{"n_layer": 16, "n_head": 4, "n_kv_head": 4, "vocab_size": 8454, "activation": "silu", "rope_base": 10000.0, "init_std_o": 0.03, "init_std_down": 0.0, "optimizer": "muon_variant", "weight_decay": 0.013, "lr_head": 0.00579, "grad_clip": 2.0, "schedule": "wsd", "decay_fraction": 1.0, "seq_len": 1024}
MLP neurons of a small language model. Each row is named by its layer, matrix (up: input weights) and neuron, and shows model dimensions 176-367. Each number is 128 + 32 x the weight over its row's rms, rounded and kept within 0 to 255. Numbers have three digits each.
After each neuron's rows, "fires after" lists the tokens most often just before its 100 highest values on Wikipedia text that the model never trained on. A number after a token or word is its count.

L13.up1353:119141153147142126167139132103143164054138166116139150175151137155111112137178151133151133158159134115109152114074124100137126186107172112113075111097109078142111138182162135129136127110120152145115092117077136145193094163161067137141146150099108161117188206102091106160118102099123132162166125160087105072122099098107104166126169133087135105098173058147130115142108130103084072111108225118137111135106153191085134163108166151155113163134154118128115133152145118135068169074133099089106133104072167133142178118067091113198136130067132077138143191142109128104101127133129181085
fires after: " " 41, "|" 24, " |" 11, "–" 7

L9.up958:113198120124073138140167147078167165087151181145093113124123116122083150126142142124135116185172153151140116078170172188086157155092133085090077120115136128112118139183162078135074093144110135052104176146097177090119147117135116120088122106152109103143117090152125111095135095103066106121111122095154126114130118169123160123108151140132128138105149116169130116084131152109144082114145162136085098093122153154168075145145152069131081153073116175137171149073108106107086069123087100133132053146113130175192103106072070097092159172121170145104128137186096065203078096110114140118
fires after: " " 47, " |" 26

L13.up832:061139119118084130152072117139223089072117120128097111181123126148176105135139183129150131143122148167154149113108089168116099141162164116085117097152159103102091133079163138103090095128138151135122123097137111150087163178126220142201076126199128158075164087150061128090118141141150149090128104166185118118117137155137136114073128146146160163134132091143176143117054143155145174107071135158176113102101147134085132120119122137074178103143188126152099105103106140145134120070140088129133123110123162096102119163112107150131093141128182122069215084163155120196101117085129051120
fires after: " " 56, "202" 5, " In" 5

L13.up1629:128118168092130178098127038160113095119150142142125111156129115171139096111114169124128176162156121112134092151141127095120109110119106137092172097180072097112121133125090111120195159110128091144121138158159126191143139121156081097144135169121101185103121159179174077180102083101171163205081161164100145080108130104162118123156081133113086146115170146162140124138127143126164166153131136106128209166200110182167147155166053140076164108107171129090120138111132125125151176139148171155066172131144115134124101084146112123154103095117146073163127178168063132148114176074123161106
fires after: " |" 36, "-" 8, "|" 6, "," 4

L13.up62:156147098089067105103161128159181162097129218152089136149072122103087137113129131116117136140129161116082113145107122102149142131113121129143081131121159156137108124134127130121166129124111159142092145151090099153108102175119149098126153166126099109144121152131125121115144074074100137140158192047073104125097102094159112127092106182094097099101153084122137142113145112113124161166117144204134119112098105116126114104074140128147093136170172134102154110065111110134106150166155097168135179059121171143136116137130161125106117106092133103167145058170126141121118141087125137135
fires after: " " 39, "–" 10, ":" 6, " |" 5, "-" 5, " |\n" 4

L13.up1521:073117180080108113123120088162087123110092104170116115166177149116169069036101199141112192145092149167158121181145117139163126166126118142105116122146174141193162163145123130173121104157117150096079106122148105182126148115133149174133128133151124145101143135132151128158131074164161155151100162149165135111138106128038117125161105174101105179100149139088182145136076163147130128166099119121125132087078134113120121119144113105102125109154094130115144148149129151133163143043111178158205131162147142122145142118087104180135135043150047119088161137109135193115093111141123114112
fires after: "," 30, " " 25, " |" 6, "-" 4

L13.up1924:127171158123139076124144124106131127140106081087096115137136129118122151127099034090108105081103127117145125143123145133112104113135106076154125093108150093184107119109147157123099081123160156087163137142148088163141150160128133086061149144099183092170128179116117066159120101088138136109125122192108175111111108142166151111057114129141128136166025066113138136135174156177143122124133130142106168112153109135094098133138046120125111162090181105139104140147146091101076132093067155108178170102162145160147103141130120086092091068141128190095131085089133110076143123159180072092
fires after: " " 47, "." 15, "," 4

L13.up888:110115131160183081124089051172133134139151191129080124153172205115133106153101185048137143135121137111116122072127151166137185152094111152150162148187147110160137151110124107082131092080143213129159137132098122138136157189139092108135164195146103168064166137185102149149129107154131170130149105110188161146114085120134142145159173114144123126092131107135156164149107133130118139171113116147100139123081113140125137132078159109119174137173104094143152142164117185107166137147113160146140083158166113083046141070158106116149134124153103118099079151131135148129144154137082082159
fires after: " |" 35, "}" 7, " as" 6, "frac" 4, "-" 4

L9.up945:113173112201124117162124112148119166204091059131128137104188117077171060055040123120115112167140076118104145119127159123094146117173102158105152132137174132127124119121092140058165142116117110093115175185141146147143122088115153073099102145109147177122100097156090150140135066133147157094130095122093172116142071120147143141080076104099155148091107087170130065136130175127159160094094212106067151153103164106110111169157102117097132118131155092121155208051137126136135169114125135097074093107162153117153153135115111146116101163164120093114049103153105184131128117138076148153
fires after: " |" 26, " a" 8, "-" 7, " under" 6, "′" 4

L13.up84:144071110118176084039156153158147110132125120114133057141088126155209198066135146160141111164112147103134102120136111156175119099174157147148130196049152124126110178096140157164136186079113171110119126075097114071121147099135129092140185109132176134082202154120113083139111161112079103088099137138163229085170121113143143140122195136192139152150113168139179188108153101100140161137086164101120128103182134088111123131124129194128107130108138108163104120149141166175196137048118110127139177159093139167083153139107108164102124153071132096116100125187058120134144129120123082126
fires after: " |" 33, ":" 17, " of" 9, " and" 5, " was" 4

L13.up1089:153077173091141124172098121108058147122151116183099117118078174131126147167121148032135171108148146175082191113133150116070117183156127149110147097094127127080158078198158132139132125102132098187091170096103130170154132106129143138154172130106130135174169124160138075061143089104171176088107104072093122104097133168058138092126101161077130119152112171111118130126185107127168150118106109106062147140101111102159069120164109087070138114154158094147139131135145169098111156155087079160101189122112158126118118119078099122110149101140134092178125142152184128119191103087098081111
fires after: " " 49, " (" 10, " |" 4, ";" 4

L13.up339:155130186122162152190134149124183158141178094142178106126166140143136200148105140112102116116108117136116131085167156137077076089124121095139126095095087148095132081094135141128157135141143126092139149186095129150129114139058094152115110097152101076069155082122123115188108138145162133200119043119093170105107105161098157118087124164139094138094142088104184127112080149065160109135156117119127108121061128142212170160139145143132117119103125146153082131173152112100126084049081144103170139106115080120173109123118132084088134129107121101127164188130175143114094134108119222059
fires after: " " 55, "1" 4, "6" 4, "-" 4

L9.up713:157171115117067100109109084090148086100080191055178125157130106169130132089187190131168093090122127151080101129168134131129082157088120162142097141208134117125177174108132063131102081135096127154060159141096161127137153165109098054085168163119151108129146133140097115137135075122152146084085077136122172108149063162098088168163127125116138125146118066128185114136077115183130109178131149193117071157098126169132153220061070090178162125103071104109100087141149129175156135105065162111178123139138097130114113123127156108059169153173141077098133116129080133173114072121128142154
fires after: " " 52, "1" 6

L9.up525:143154137145139109171082120162115152153166130129103112148162135136131122123117079120107134117122115123112151144159126168198094179187124125134131167121178165092147063101151120097136143097125164136143045129174151086111120158169163127122160077140124143140142103147148175126164091087156143170110085069148130098176137132104142190119108155126137111089132191141030071127162115124165122123126137095119097138121107111125066160173113080131153160072125136129122132088188112173153178130159100132164142112077082129176137153108118083092115080174166143180146122162197098109123110183136123151
fires after: " " 50, "5" 6, "4" 5, " (" 5, " the" 4, "1" 4

L13.up1929:063149184132117149165133173104156095105189086105176100117100117114070125115056156086075073108120087148148098100108134083109128166133127114178134179097102107113156119091117138144098058146060112137196140138152130141146106133120080100134182155104149156183148119118131178123132130144113106136140124124136119111121121171098104099112154121091089131100123083101139104111163124106126175093139156145140122099151155088207052110117114160099135130108174091123202193125115160151104129104114186129089088132157073078126107154114088117118210136069145094110166138097132096122105114147180087156
fires after: " " 24, "," 22, " |" 9, "_" 5, "\n" 5

L9.up1470:125114091192136126141155151105119096145177130126084109149111104137158139116120131144128137098120166088120137114123147112116121147135143151172196139135175079146129146122121110150133198077116158097162111105128145145101095134113180135086116130079106095158068108126148077139120130102170197115142068097079177135126064112107126185084162150157073156104144138090145126108172144182205148168189135102155108145107115129168119123083099190043102109128110143090151141043145169132176165146111060146122119077185094106154162121135138131188115148078151146125093172156114095124188142159108124124
fires after: " |" 56, " " 5, "2" 4

L13.up1943:141145119180129185154154069062084144115120145086108108115147142195142086123147143097156114179151179111067112141141143112156121168131126140077142167139147136073127133089124123126085089126038167160177114110060156179098143163160107091121171163177135150132091131104081131095197152101137144088153117160128135121147127150063094175232092158136079113158166105107101148113114128133106154192117141098069135159140161109098129136169053112137118124108125124147110148100151120146160144084128131119191193084107156106103176125137162105065090100157152062084129103117092126086098154159200091107
fires after: " |" 35, " " 20, " July" 7, "On" 5, " December" 4, " August" 4

L9.up134:132135150126125179136142109082106145060088183134149128102123175143133127097072130126147168112157125160078117170121172098106129109088142128145118070097089168109111108172163130157078067138145082135143073179103160102141132133078101116086153124156113126112132120157092157100157100122103120146169158117126093135135131139194107066109093148123129129189173193131140162206138143128148045118142105137102127138102142162142121134092178094115154084094156105161122174110185114147180152134115100133076092090105171136182166097077125143160187091133102162117146111122078142147121163139192099163
fires after: " " 25, "0" 20, "1" 10, " |" 5

L13.up311:108151150086104107166069169088109079113093110103165080149139177122126111136112106121159125145129124155135128097176144168104083140174052126103082132176182127113111134102126152099145123135153133130130144079156135110111129120164134108030143107124068130118086169087143077052190137098177116146136102137138044136133194084155161141150154092100137116110131178203138166137139129147149086160135108064087146177156134251105123093156155057139083122120170124117107155073162087155099096177130092156160124151165160096182193088107172109107117137142135147163114110119124081100156095123140161073
fires after: " " 39, " Ser" 6, "mathb" 5, " (" 4

L9.up640:122134103154093109120167185207088126165138160118189053167083144110118117142068096129098158143107117126142101100194089108160196159149105162174153120101120115123173122121127101125100118144146145102124099126081140142102122040141184085060165102146212153151107087100117108143121141166137115173162173059155122090150145162141139099121183129121152121152130120147128137172093113168126130138120159120081091179136169179118099142092115148173159127141163177043083103151117194207134128088149102175185062082142139078133098137149143151120162117112139140092168131166111154155133105086149084122
fires after: " |\n" 54, "\n" 10, ")\n" 5

L13.up1123:086123115139143127098104137093171109158166127145150098142084108096196117103107150111173141100170193139159112097145158132193094126165141180085114117200071129158160147134101121092131111144149152097152061151116113148101112154096093122156086066130101174162130128140108080150089126203095087171138138110140119147085153159154092146103083169081144095183149138145075145096085125117100113192156167162079119110135117114141135115191159171139098102160075132096158131133103138175114158068139087155147134198139148129125075143126098066163148087072196138139150130115127135084058050107174108160
fires after: " " 35, " (" 10, " |" 9, " for" 6, ":" 5

L13.up434:152128124147102119130103108180140152115164192121133151127122164147196049109117146162061137156189114111098195134136070151127101230178141167156072116089114106122089142069169147141126149096108199143073119082114130074079163135112121125106087103133143145145089127109131204115112116093095119164145127108132141118116088178149124102164155138112159109137146189116128109175119148142187155151138151126081083124146118157213119192111129121118113209137163157141120132132110128181113122145144161137153061085080095146111126177138112110075169137181094159092141104147072133129145143110082132192
fires after: " " 34, " (" 8, "–" 8

L13.up1095:120089109146148100081179100112150163146180104122099108158100155164117189100109101104145117131111161122120171129123068069069142136154123162124122116108127198177151160146128122123144125118137126102123141103070128103125156152169157154118154136125150133153150132164149182040157108094123112141137136216129100103123117164115183106141196168145110152149026112116156135178073105070111171143136093104111117129148125156065150149143116140159108143111128053128113160131082115085115129133101167115123168133021148150104136150157145096125135125155112109123085149095177088114127115092183145104
fires after: " |" 27, "|" 25, " Set" 4

L9.up261:067111111097168048132111172132135095106164108103153124109117132135103130091145100153174129206096121129162129154140156116130148153117140138164104137101164115094058182173139127137143077168103111144141124150153144187146123125103141129137101154101147158113113121072098129151087172124108147089115165162183152103168170125093120125122099101156116127121152139125125084170060133176115159129093148108127146142144175126109106085135136146115132140066093114134065135106095116160131107111121134194167158149128134140102187176155156051092201207133214147114152156133152179131180164096168179167
fires after: " " 58, " con" 4

L9.up40:166157178071123124157137165142110204148083054161185123115126162062085135140146132095081128172140166137116176121104141127164122145130132136100114172113147145169147125151132062126093142127134131117124118167101174204101114117084134139120134099134150153143162102095133102135081131097120151154145086111140049154086091154108135098122105126120153128152134135153120102095155136148166145101135190151193096127137099100190126121154091128047106086063174137121109101109099090128082083120081125118182141082116101050165141146144105108130166087151159152093078059124134128065131124122189137089
fires after: "," 36, " which" 8, " where" 6

L13.up1571:128064127159129146080093094108176150134154098166131127138109093171126062119178049103134112186151162121117136159113169133067127045176188172081153206096084151093154085167159142095134112151122159142142135122142165167146164192107115116174139057101103156171153144148085141120127130147101080125118154150150156105109078144133122054133133149122161119163116146136175139129134107127094183145069118108131156171132100159133117197173142101143076171122077150107176155114120105108071182167099084155181139092189098098127129138139065117093156137131221127132129101079123176091124115120138110171
fires after: " |" 36, " " 17, " on" 6, "′" 5, " (" 5

L13.up734:095128125192159162101134148152090146140147101108109100133147168132141151119127126150034116133095114165080172139103090136111107183156202110123113110117110141137146123065109057132143087144035126091107133135140133144075147113076118138170048159099121179090092167106114146127145200129154115120142163168093091095122088146129074172104187124154066113200129088094113099142098086117142119105091188091138147135138148044136122140126151099144127095151135181136054144099133160162171060127081228121156198173126121118130109060169101100124103098115159147056101081112167081102144096114135055136
fires after: " |" 55, " " 24

L13.up1560:136143096168116145123126154082143159168183128158118118164088103124097147100120071044226130159178172137083167133114170149113110192118211145109189157152088131124054117137129109175190108081120094160085170203047133152141179119190119183105124139088155103150137191083113141144141125127155144108150101138135132123166175117126095109153137146115136108122160108124146116119196069149154081154097178119112117098118140169153138163198131082092163087100132089095110150129176122088160172153102096096111147143142127169147109167142126189124152147101140111108150072104127098057113149146106137140
fires after: " " 57, " on" 5, " (" 4

L9.up1934:158079171155083124119115121160154157134083097097160133144104103092105134129179114104142135136116196166186183137156070073166109121093139148127139175142147088145195095147084126121067139109106100150131147209119108157102147100115117125134185123082131134142186126103057103110108096150189086158107158134164124137137136063092082163088147116146145112184163107125129141105162184127131106111034125155172090162124113171140122201147089136169065126168105092121172205111171148117084101164101105107157147131150137130201148122118089149105165149151148131142133072137075154169187126149125089092
fires after: " " 55, "." 11, "," 5

L13.up1839:085098122143099134130124147121108092140112087154131117096148106145149111034113075109137067115175104119152123101103110124172079189074191164189089120121141108121138116067166182081151123131111099078130150097128147091173146131093111142128134074100134144121116125142101169141141152108062042082141146153067149075096088147108171120122106058069106160128165061120159137157112149080107143142163090133165146093094127153058085107170160087175084118151172156100150120120146203102068141098155151134140124166137118185113148085206153120148151136153085089151200166169111215156124155095109095115
fires after: " " 30, "id" 12, " P" 7, "-" 5, "ason" 4, "ard" 4

L9.up545:156128187140087111116168143111173137075155074157141146108098149087142147066159137136103163120114090174128096087114117134176143097115137151127147130086113177096138186137082084105097082106105130101086126157102097147142077113114077180122116116092129127121138127144070138158103078158186170175137131200130145082137127107115151164051114082164103134130097206149153125147169122179149096138149059109123130068129175096150116140075128169143102151160067102090086084129128170116068128078068159117073174167136104102073134159179141084179057122103117119100148138096142100129151126131129112095
fires after: " " 44, " |" 4, " on" 4, "Rev" 4

L13.up896:155175133162096118143076130210082090169160193131094105110181133096182149232175116157144084123183114117174155134080165104139056080113087114122159209095169116158103121133133131140151171126095150119125146133088132121065113143110106156153188133144136136173128138104137115125122165129107137233122044155116117106142134108140113096147110168107117175111162120093125142125155156137137185114146158119079140126140132155123117147118095170139090138147072136115113165094131152154080079130083119111192147119166134175181096114096120091118117053141150151135110111134129141060158084177168108120
fires after: " |" 20, "2" 10, ":" 9, ";" 8, " /" 7

L13.up570:127105138130140097170179131093095181185141147131171103107152116106122113163065106198152074136085156039078146137101081137105131152185116137171157130135059132123160120097128184119172108165138050091173140156176072166086070166128101143086126103093145157159097152180128127123137144165092193106113143133138169070097173191120131183149116140143126171185178113142126060147136152118159160108139086131117131118176169109172163132116153123143126131125128135130131112128172072104138091075109169173133202128095109151160165134095102131112094096162109086087116127104135155100125106146107064157
fires after: "." 39, " " 35, " (" 12, "-" 4

L13.up750:129096188132119177175168116061145174140120136160076099108090143152113081167123158161114109142116152122093084083165104101106055122145157134148147159166084157058090134172110053169143093126047115157189104108109124181116126079127168062132115110156083181060131184212156081130148132095102161136146098117142133108146130190139123136194149129127097092133127122167136101189139135143182140121139107135155097147150146143125070116113107124115127122115133063153155126169096139131169131184147161137146152118129195162116106125107066137136093130125180085102134102128130180098093107103148021135
fires after: " |" 48, " " 40

L13.up1370:216132097144133138119115157176107062135128165098090128163136150087139132136138145179169135158036134140079103138197167070150147150119070140173123206133115113185079129116117154121141126129106129170158127153072136068161129155135122135178128088139101092102135134119112125092103129127119130136138156120084121098200163154172132143117143168198160159147143088189167182095156139099115143119150096182140146173183146152171168169125121152091151135114107118142100125114075127085137148164127134100130146110192147147084118092178109088077142132155070186120156106147137152070167095164074102168
fires after: " |" 38, ";" 25, ":" 5

L13.up1491:191102115080135128106109136121111086173128099118168095073175139100108098177072126151098142124152158098133077138096127177109110160150121106113171172075098122102094144112145126145082145123130072145096129100140173143189135125152129205103204112055130122093109171104165155119092139134092143132151143165092157161100114099140102109075185148109149119140081136124096104135083179177124152116203127105160149101149125105134105131116082133157089066106128083154125127111155135124059135171119156186151166138105148150176100123122118156119114170181118095096090100149172175179174173155165072111
fires after: " " 47, "," 8, " $" 6

L13.up247:088115139047107112098105166124146165150143183166147083128175146145109057130132177090143146136134156146120081053106136085160094102174140127128164153099094102177080119097158151140129151153196098126194110158094093140117110119145106121135176133194105108134146141146079124173139104210141103149058134151104060077155099141095105137122100032090073116155141148199105151130125131124080162123175100149140110151114165119101144102162113148149140153138153131122136092073100192134100076129129141153098142215130136164152067124103096108143204125098147070137160167140119168137107094131152137124
fires after: " |" 44, "ed" 4, " had" 4

L9.up611:140115120108143066118144179109135133122167136165109066176090187160110133095176131089079106124139143110109038096170186135190082164167160152121131188112139089074070166120192166137122116046066118167117135107108129146137137148130087175151105107188083166185107098147139125108114139119058101100122113104163116114151117153157106160119143116098117128074141129175146159160118104128110105079093143102151171154159093100171121159110124169065115162144138155155144141067130134070136146096180138119114090139144079166197065149121123138146144134127118128131122163186071140101147122092113076156
fires after: " |" 20, "\n" 12, "|" 9, " T" 5, "h" 4, "'\n" 4

L9.up102:092168089162141132134150109153099169156188168095103137139101116121123178122143152139153109159107111112117185129142141101100118141128168173131124154101058158155148182081094115148158081136079076100111108090162107136078107107113159122089088152156048102175105098069153164161102141144105088122082174123131136186173084115196143154135102070081080101063158121152137108135110117137093117114060144105149140101188111167091137123107125120114098099109088105177163130129127156051095104165089097169115146054111104166095130140137140053164154066131098099159123120123138173128109175074077077162
fires after: " |\n" 39, "\n" 11

L13.up1207:104156114201135150150113156104128185203116134107080134105094124181130124136104131172188084139134133139084095069149184157096127102065134102112113138110118092119161059126137061111127128166108106141090164136086144141136164106161135090158134140180139118140137098153134141116152164143154111141153134129141119101075112093107136147153039206130131125115101181140107123175081103094134173185132123137134118180117098194154100112140156063126098155100120138140174194083160074139160099117098124141146157080092094139165186152088103111134133193091172151174114154124142152111170160100093135101
fires after: " |" 58, ";" 7, "1" 6, "2" 4

L9.up1620:101116137153097120108093145126160142124159153135157043231140147173083109110150156140114173116131127109124232101115102079112093135133144166148155092151118093151122134134149132125062155144129169158135140110174141067087153102112108113193065141121163142154111125146116104103134134056084193166135127159157128142159193163121120103170119079144101116140164181122141160132128150100076125100127164097074114174143045119120153155164090171110093108074126124096140117179128176076120153123149140192116135142112141091138088164157120085096104117135113126133160160142111180124102159089116128164
fires after: " |\n" 23, "\n" 17, ")\n" 7, "6" 4

L13.up21:134096187089183132103157067135166073192149171115130133152092154082132183150114094150103126113124115158172098109093093124117172134073153121126084130091124106174129088157135128123148192111118149089124145204131126106126122163165179189148107137157132124167162084134091128171131162154163197132110148144155180074154148095093117148123157185109193133102104142144173116152132152087135106098145132061181160123146128082145087061124121104132082080147145150122100140131146168123193183096189115150101111099124111181081143121088115090096169088142135196123152117114166100122121098082111062114
fires after: " |" 45, "-" 9, " –" 5, " and" 5, "," 4

L13.up1253:084090128141168124110115150058092093108141107120137109185156179136129167177128052085152142182154089067110116116185187140087150112121110161137155127076119199094141117082164127133096128143098101089110051110137167134125079125136163116163149070141086141133152124133078128170112147111147126140102231137123130162140110133106142057157141173132122123114156055086142138150076141181144133123168110080141107186169167106096107129164127082096122110103113125092080109131109139161125129113146133141077131120098119121131141142089086123189123130151146116132167097122131145140118119157172106122
fires after: " " 57, " |" 4

L13.up196:104112192194117110160115092034095155077081145134101129137119141100125104198166086183142121145130139192081072163106094123111180178119118142117144160166105170128166171064137096163116155045096132113109151119146130130093140093077116226157128129070177126107153106149145095120172117130094147136121159135138131129146076128077167113147102109092116112081111079122094112096158124141150092087101111112155115147157170116123167141120141138147137086089141099065158113187146146163111130134152116061110081098150137120129060125172175098123192133141092109093114111104146110109195130070127132103
fires after: " " 34, " (" 17, "," 5, " |" 5

L13.up193:148146130138138175064152169114108113128166184126138091145171166139089133129135176136124175108146162131088086155181119141153100163121133212125101122085143091153086160095142166149099150110108196132175095106109145123130158138101116124151117117166105120103129174122199121128140116121108118161136126146146132097131078113103115142131116145115149133120127110060107086131131117061153136163125129114136104064142102121135159127098120085145133082171147148120098123145096219116113120119155140156114132167110098156158105142122127106072137076083137121107135184150134160115154113172078093148
fires after: " |" 64, "|" 4

L13.up1301:168132110149103108149074093092103163176152109129077134066142141143104127183142129128098123095165119067098140099101123084113052121182137119130138061147094097149180129095121114072153152167111197164121234146133163185143140110181167116105136092103069138133175146089121129093129181102115106142083168138147180087204162185154186123109118138085139104099153160156112168083122146145106074128126129160120133146109025084108153145166087109089112131131172118109180097166184106087144101152143115152164097152188155078147164110127107083174102071153118120123157150112123179113161125060136148155
fires after: " " 40, "–" 21, " (" 8, " to" 4

L13.up1609:136152126131188111169063133093130119126142128152110177117124134066140152109076097128068153131103089127166139075094121179104151140178130168060108158073196122142120097119172090140129110153082161162132151124070170118132103130116089109158078152092151154147124184135106161150143162027068165112166079077114138130109140138114074180136128154125115148180065155187164185130171095105132069075103129127132113182170118111141093110131157104113164132092119198127140143122055159114141099104121086163115114141140102078144128124104149113111182073145158156120118129174122109102087133111122134112
fires after: " |" 62, " " 10, "4" 5, "z" 5

L13.up273:101131086120135126168087096187097146217115142194133127147163126035082088185119077154117086130107163142125110117127205120124189116094121101165146144081136137168121115149104147142115164082116154121146173087097085119165106191127156179104115109150144120086133133126106171146132123156138142125090113096121129100127158130138094089109151132097130064083125106205178181133139208114149131157123154122141102138141124155087090139131128172117094148140073105132154116084156115151103131129085150132148125136180149167106110138127134138198145109127110154102101197116113135103156126126188143088
fires after: " |" 23, " in" 10, " In" 7, "|" 6, ";" 4, " on" 4

L13.up686:161149164115060154177116134117163156156088110132131137134062102172082095127102135127100154108110084127138164075135104087125105109136105142140095125113108131087093152110159101192171058127139109135124132171131134101119111157149098118110153189117112129123065166095126180181161105081122124150145149105123083134148142114103168124127169161137113108200131148105149113148070179151127114197134159123133162122130141108139123182132105105147189146107097173070136130162177101133160144118076057103146111153123130158164100111118131083085057090128068155145118114104118172135133090116114092168
fires after: " " 35, " |" 10, " W" 6, "\n" 5, "′" 4

L9.up469:131148183111076135113129066115159172076124146106192123169100138175104096178117128103160120111078140128117156094155107071090178118145141105123177085109114094148143169148172095160118157130154136162135166173112185110111172128128118160090072148186112111184138136143139124137106146163188103157126083099158137167151121140152088140124127113200141095179134124101163108170140129161118148109096140157104205143135194116090077161107106130116137138194126125175077119154119133149188147125120079135104167100175162064150157154095112188109086091142107169051131085144117114119149123175143113189
fires after: " |" 19, "′" 9, ":" 9, " " 9, " a" 8, " +" 7

L9.up1218:141108106113065127167123135149141119167116133098147131175128121120138146172128098096159146159116103219142122162067167192146118155129122123061096122143114092111060087123110080167154137122085137141118165097109160102150123125169133170149151199120081132147130133166126126119138178121124134090143118100187108103149161111103170182131125072153052108119108129181149100188136134082103157101152124125178117148116135119164138120103135135100181166076130168139181146110126191124161154189129121201120133092121102063138117105156112113174077054146098124130085117171180152111071157122094122095
fires after: " " 49, "0" 17, " |" 13

L13.up477:164107169150097158129134083169151111125109135144070133154112108145164119136135081182119130118129144099027103151131171176139179137133146158123178176150127124088166140185143155116082172088131165181047104136142102189127101139127158149119155150147093168101038136128113132147198135130150053189144149157121165098098151125150080153124177136169190119134115162101108114140125078159125136172118129151111105111142155213147077099105130154066111081084173152136122167095164131120113107152189152128156194118153096139194172143095134119098141114121153189116105169153148198123163149145121095105
fires after: " |" 49, " " 6, ":" 4

L13.up140:121148175122104122131169160131167180169142110126068132180056137140115100171100203158125135085167106065141120132111164096079032170106148086106106110144168124055151088126125151124136153166109098107182156115134109146114128125121146116070118112138106150121117089059123176186130160088116134138183104075203110103060123106124088114187120122164113104159174196160065087157171177148115121166085067115125178156130110141145136144157133159093086146084102125125211072124107216092111145075071176136117145118134110156137157178171147138096128116169086136159142091116176159125155178131109099132
fires after: " |" 30, " " 24, "8" 5, " (" 4

L13.up1824:071145122161164090112157111112143073167135156188094119161129130158158097149124146177154072130076121166124170116133131150148093089179166132135131157139157163122108128122173108198124153091140155099180115199134078133126071120150130115138077152158091170125154077135080091115099139165126103182122116113169140118134143097097080171129075144196149082157149134126053135114135082096078136120172070118173102124100153107181122133191100106085179100123146107152107197152114187123202101099133198112160146102093095113182029140124095134132148119123118089136150123135139112168142110164087136104
fires after: " |" 77

L13.up1288:123056151102166209149153141175103164094110127115121164112124126077165112124150099127176080161145109061143152194153056173189071090115121147138130099126126104081081101123141089065152093081058122133196160101136103136107153170143155142119130088112093140068176169083131132103091126089085102154161109128148098137115127150105117086176157168109060098155158173121121107126114152161137160126157115147118104144117112145111154087158131101083084104128128093141162129113044176131164105154155134101095209114115126124137093075143100165091102160144126112088090145081166145132086083138143127137
fires after: " " 34, " |" 21, "–" 12, "|" 4

L9.up1184:103181110101107119097140141140083165114146160153083124165154135098155144088112171144128140132077167150116135109086131155120079114130176135167104155127077051160138173190101096131087146112069121136173109138098135142116122179136194168187084140099098112135147137095130142183148134135098118079190134128154123125150162119195137155116144207136098142066137120073086146137085131121090125143114148191157097101099154172150096099146106129123121148110155188084110147079167159125135111116121090171091141055127144111152123129131126080143126163117085163096081142096141141117141072135185201151
fires after: " " 43, "|" 25, " In" 5

L13.up505:074119152094182180174124074138088129125080103130115136095138129135151137107158104125133106118170060119117165118124138152115099098189131149120136144139135144149131170123154119132213126142110149120085121165085166193109161125198140095134156092177069105148068128113153110090073175152107132141113088079187168101105078188164058135168104102085121183112071102151156130135170153106140090116140192132156159183215118116115129110127055176063101153114109114107137153177168091081115156103164151149077163136111163157110125077128180115130140115171101103136114155153126143163178141100196165157
fires after: " |" 42, "1" 5, "," 5, " W" 4, "4" 4

L9.up2013:242120144169152146152157100145108095061215155159161074029149108111184145136061069115101153085112139127152140123106121116178095142113137130119135111094086081120155117145114134108152132092124135136091087151129110110145121182124128094155125164126142109090166137168055073116159179105142147158134116159077087073126140139144152081055083160123133127173062129097097147145115101098194155128140129149151136113104088165120140193158122138161133131127047105132116169106097152154146167114117093143097097132115158166174160138119167124078112108110146164102062132142138086120105117132161082104
fires after: " —" 33, " |" 31, " My" 4

L9.up828:096146131171109127075136179130095169183124127071141138123165173148117139212144117151102149154071120127136152130107114096088195161102105155117106131133110146166152106091170147121174149162119131110088128111153070135087126031136103209064169117146124109156099170151075191137140129125102139192189141130145130118121155130159170127112107104094165091151111117152127154109171123146137184108116156148137161149147115212128109152142097127106048140159041115071126161190066103139121094132104140205110083101091181127057112112176099159152179148148099157082105137111100131114171146111132175115
fires after: " |\n" 49, "\n" 16, ")\n" 7